Part of a small language model's weights: 11 layers.
MLP neurons of a small language model. Each row is named by its layer, matrix (up: input weights) and neuron, and shows model dimensions 357-452. Each number is 128 + 24 x the weight over its row's rms, rounded and kept within 0 to 255. Numbers have three digits each.
A block is one neuron, or neurons of one layer that tend to fire together. Before each block is what it responds to, as a language model described it from the Wikipedia text at the highest values.

Non-initial letter pieces inside all-caps acronyms, often in parentheses after a spelled-out name, like MIT, ETCSL, OSERS, INAH; occasionally section-heading == or table |.
L8.up184:127155121088132129119141112111155083080090104113117154159111166126131123148151083111136136107116148140137160146093158127120134157121090158137134127132079115107118130140116126141137119125119168144128096142163145120128117150169113101141121136131143107138120132150113111148075155181144130094

Sentence-ending periods and clause-opening connectives in narrative prose, such as However, Although, but, and that after announced or indicate.
L2.up322:147147130139105143136091136138102125131131092149097110143097154092089144089144113116143105097134136114131121113124147113149095098133121126106122127115148083139136163174161111106104146153149110107143159079114120101117144126152129130151137151121089173109145111163112126125169091148124129129
L2.up611:117141116093097118084119124115139124083141147143128114134111135130130157116126096132152117066150120111069117141141138155116127135140102138114120130132112114102152168154157089118121168153176115125118112082175096154087109108118128144117091165131120135131144096132102148130134097124113130155
L2.up653:116132115117116114116115143150134119118152111090123099151120151102072143142130121118107163082132123138125120100128063123143142107143161145117154122156088109141147133116220131113104167145119083096155140100196122168110138120122138121126117177115161103131126133120111068102140121140142135132
L2.up786:080141126127094110127113128131126097115108097116136194141022132108085157089165117093143129098116136119112105148146115152149116130115076145116131120128109129122172182168131140071116140114121123153162144103169102147113153092143068122119134146133113169097123156179097134098090164133093118116

Second or third word piece inside capitalized proper names, often "s" or a period after an initial, as in An-s-chutz, C. M., St. Louis.
L2.up600:103146140116129075104128094143117136148108138084143118125131135132111116154086076092172122108146135156128113105086090130120127130145098133135157134137127085120054124111147103091124176133140091076092106110108107083126080118132128144130135111125161170131107158135119123124120107152139116138
L2.up1296:116117151118122118124156161126154107156099115118106095145120088113061145128120141143136144115086116102123183126134087115107118104130089118123075121138137133143114155098118113122117166125168104149088115126138140147107161072131118150152131157157121165140115147123100127126079122121149136137
L2.up1806:143108145100120101117120112098108135142111147124125117136087123145093182130146132116146157114093114168132071148082104125133124130114118150103124156128157109133121112121169140133153117125125125127092119132133139101113116088145131191120103118124114118131086096146125166122121124149142109147
L2.up2030:100136177136147092120129131150114126143162091128136122139102113098157125152153086126171142142137114156139121122083108104151077131135129153117157129157168155107086123103152132126145142121121157071067136114119143158102137123134132139135104157138148115129108119164112139111139095122119119168

Commas closing a sentence-opening time or prepositional phrase before the main clause, as in "In 1948," or "After graduation,"; also middle letters of acronyms like GOES.
L4.up9:136171133095101100088127116196129126142104144140154157113092122130109142126120109122090101131118104161131116106154100111111081175134143094115142117120079121129132135173161119153140110128129106170120121104093076135115103150150179086130077145118109139088113140146145146098119081153078125125
L4.up44:131142127116126152083126137142125133164107102131142126110101122111127140097163114163124132145127084147138076112129141152083073162087154141143153132105124123084139136129181071124123128115111139166106099127131098123136112135120115119117137137128105141126139093131143121111128136105076131133
L4.up72:104119110121099121120125137165127114101122165110113145134117094100145123089092131127125132084107115115129130124139119150156145124113112138139135135121161139096108098124180078130079108104128130101122153110180139147148140159153126104121133144127151168152092108132122167130127115114127124135
L4.up112:129136132117092112144127159154173131097171139163128137118125148103136166113108096136128161101098121131118133130130133146101097142087088144157100113171128159080114145158155097107140104114109097152148186126172124079123124094111136097090138141160078158159126138140122110143132173099083106139
L4.up174:148134136078108167123131119134136119097123140131154203129120158128113087141134113108153131104098088148141111118073142110107058116128127158147180113124123160096147142156082101161150143114129111130125119165114124120112165145160121105104165157166137139121132115106110139109093099105151107096
L4.up238:062126135112085151112137148185083129106155154097137149141175126096079118127128122094124133118133123108146160127143135112133118162153117145174121045142114127105147115106153117125110092122140116131148117168115106129093137090154106140126145176160125104135105126146137160157130099150132100142
L4.up307:125114088096099175117098087111135144090114141134149143122121149145088135141121127160126139169130069179123114141135144132116141102113135127113151086146076107123101115113152134100135126122114086105116144181120132134109127167164102113125152148118158130120157105089158126137129096136111146139
L4.up318:105175134142165091131114093115125139120102112151165143100063129149097083139105116092097140138114132099093098109097122127158090183111116132155123109096127132123146130153157144139116166182118094112131101108116112091117161129127104124119150142112111127106120144105116133109106078184120139126
L4.up412:141124117138123086144122136167112089110117119146139183140109091109132081108104128158162111111101125165109140118074124152089120141108145165125109133171117154104168133141141126155148189120135114135128082152153146146111140144122114133114151154125102117119127102111102140102109110126115101178
L4.up440:125136114121084124112154102151148090123154143108125131125080137100107152146086058121133141148150045109116100145128125149145125140123097127124135167164127140099137121089178094143124149130135107106113096125146152089143122134131138155123124131145092163116079140145121142149114142083072129157
L4.up738:128158137117105120115138089124106147153143106107144091132094143089129105110134134154119094117122141127147131120139142107124121161104148145123138109052176112075179115160127103128141101087151105130109132161147079156088121125104128121134187163123135114101107101108121153110139116124164118181
L4.up999:089140130096121137097125121143104130091110123159140143126114153099095115104120127180108160172119087147127132151159113155136118155140127121160136150098099122104101119164158086115079126103147090134124140141115137161139142134123096080097129133099105160138117141138171140147115156109106102146
L4.up1146:141139111118118114125182147148136163109123120111105134151121083156180107132120055138160166107106122133142128097134123118091111172138108096118132124120122122096129171110186104138117104138078089145121145099119139095094125107140147147133118107117105135127135077130123137146109139121098071170
L4.up1349:140173126135121162114154136122141128105118102147091145117103162083138158090108119148132135092121111143141091101152125143128133177113114111175160105087088145099112096131197086166120142143139115113149147166123128133124160138141148117145122129120138156140113126127127119138143108125105133117
L4.up1435:142114115143097129076117117149105120117135116139097142095123141131119107136091108168120139135128145155114096102140119128183089151079129167146143103130130118112130135091174105099116129155107116098079153165108152154128124142157146117133154151163138140134138129126158135160134089163123105138
L4.up1771:078127120100094124071146132158102132075153115132107150094107152084142111092109089179115089157139114117138132112169076162115121138095145136160148144135102173095117147146167064124127146091133099137119160133148106095132125141152155105114137138135135148143075109168133138153121127105122115145

Tokens partway into an unquoted title of an album, film, book or band in arts text, e.g. Love (Lust), Moon (Landing), of (the Great War).
L8.up561:151155168131142103147104101108144152150162101131102110150140136144112117162114146097163127112092142126095177142128119124125142108140118139129140142140109090167108143115128096124121119206150120140119102120157142123134128106168189113096108097160131130144110110106122151098106123145106144133

Word pieces and function words partway through song, book or film titles, e.g. "Just to Be with You", "I'ions"; also name and possessive apostrophes such as O'Brien, Peru's.
L4.up249:136138125132129131143168131112153138161149152112089140165150128142141125149151126037143169120161155134131123125095116103147145152087107129135104089155145125099087191084147097126112147160146106106103116143165143072135139110138158116157116159138131166134137128156139117107125097157145157161
L4.up276:137134156139109148116092108110098135141081176163102131130113127158162147125164127114162064111119162152121151089166151131132121107076124152109119110119102110113123148129101141095123096131198138125113140123143133097105182115153176150140128120174116171126112080112140149133129110134155097156
L4.up277:122110144113092099132124147145134138113150118129160103175155142150120143109115121080127141117127126170167129161145145135089088114084137139129151130082136090129127156130130115121111181173152111145133104089128113118108123133101119131133126113151107195141098075146156128106116144169128155177
L4.up290:118143157137132102134114108094149119130132122161128147188123139126091138125122142113161123127135140140123114111133093146129115140138068125129153152126149092134102157096107114082090147175139126105102078120148095143149144147174158131135089120141149154106141129140123150062102092142112142143
L4.up578:113120148112108148120099155130122142111156143140152093111161130106111126172131107069146125137167146114121116139124125145138119113139135116117151117115188137125129150098123117137146156154138127118120127131112142125113146115170137122117122125146112133118110110109124166164071138165098130112
L4.up643:127120122127092130131092133157156142143135070146108125137158137127102078132073087074158083117137152130093192161119126135109094117161111118148165087139148110138163137091123128119095160125149129113092145122116129083122127156132119133135144135125108129101108127140151137131123131101123142132
L4.up766:132143125109096134145104130105161160128148124162147055156140168146130107141122134093138110129149126097145115094152118131173096100146118128167128114114129126091108147133117123110113153173151107121152105121140099134127132130169142116157121110156098168106101108140176124124140122116123126172
L4.up809:139157135154144138124137112123153154118143149105111121144143121080100161163149116095144111127119088146136128160125070160178136149096134138132114128092131119114120128096171141121103141118166105152134124159145191113087090112134145112104133134175138118127144093115116113123124108142140092124
L4.up1008:063114147111104115112117140143156145129145124100122113101142167103151136150101103100150130098103151107121124112110117151152100125104160157108155135155157145140167104132143121142069112116117117123120174166125135133104150151127147097105180103222115207143124122133129096118091119102120130159
L4.up1064:124120120139118088131112121140138103122145144134134149130141140118109108151141142083148162103146062072168131116156098108160146101122128116116109109124137144120100136109133117112118152183103108119151117097157159096138150102141130110142092118133085145122092137128111129137129147111149090094
L4.up1159:133120127102124137137105133132122145135135145128169104128094141140121104125121098113137153103117136141123121116105132169103147152116067153099085101109148135087117120112137122145116180105143101120142146158136182123129149106159135115130162137116105088176146070127102122057171145179145116162
L4.up1582:118128173128102141095158148120132147090093119115076130123112129191125137097112119124164125101151136119172138094162108137140115151116123147133162145146138151131128138130157146116121129148176141106110104125114089130091123105144132128115091111108078113152155099115104117070132096127125125128
L4.up1632:116092077092113140105108134156134110123102092137126126164110153114159120133121124160146167099133102114138147127106064133135120094125106149109179126138130152149089146126088145103157159109092096151091121127115112108120148108133131117149145145140109165134111161155156107144146123139118128109
L4.up1694:125129143098157131157169161124166126089124126154138121158132109167120132112129115133150092130139143138155152144111131142098135132113161155141163117150102159127096161143153122168083153107123153154112126121130168119101115142143129101127135158102110114161104114128122108121151102144135130105
L4.up1910:138145167133162127100150187124143154117137129109112068144130145162099138137134111100164145112137149083124129100138115221129105113112126122138174122108167116142141144142143121127106151178131110127119119136111154141116110122108090147107132132078074147103095135143146107116103116162167113125
L4.up1932:105136141141103088122142134141186174117164142147166139129121139086116124102161100081168163123167120113133113096119114117115143091124069104143092129115149159107121109092143124131107133156100075144162162099150140136146141141151148166130142087170126150136145125105079137133141120163139121126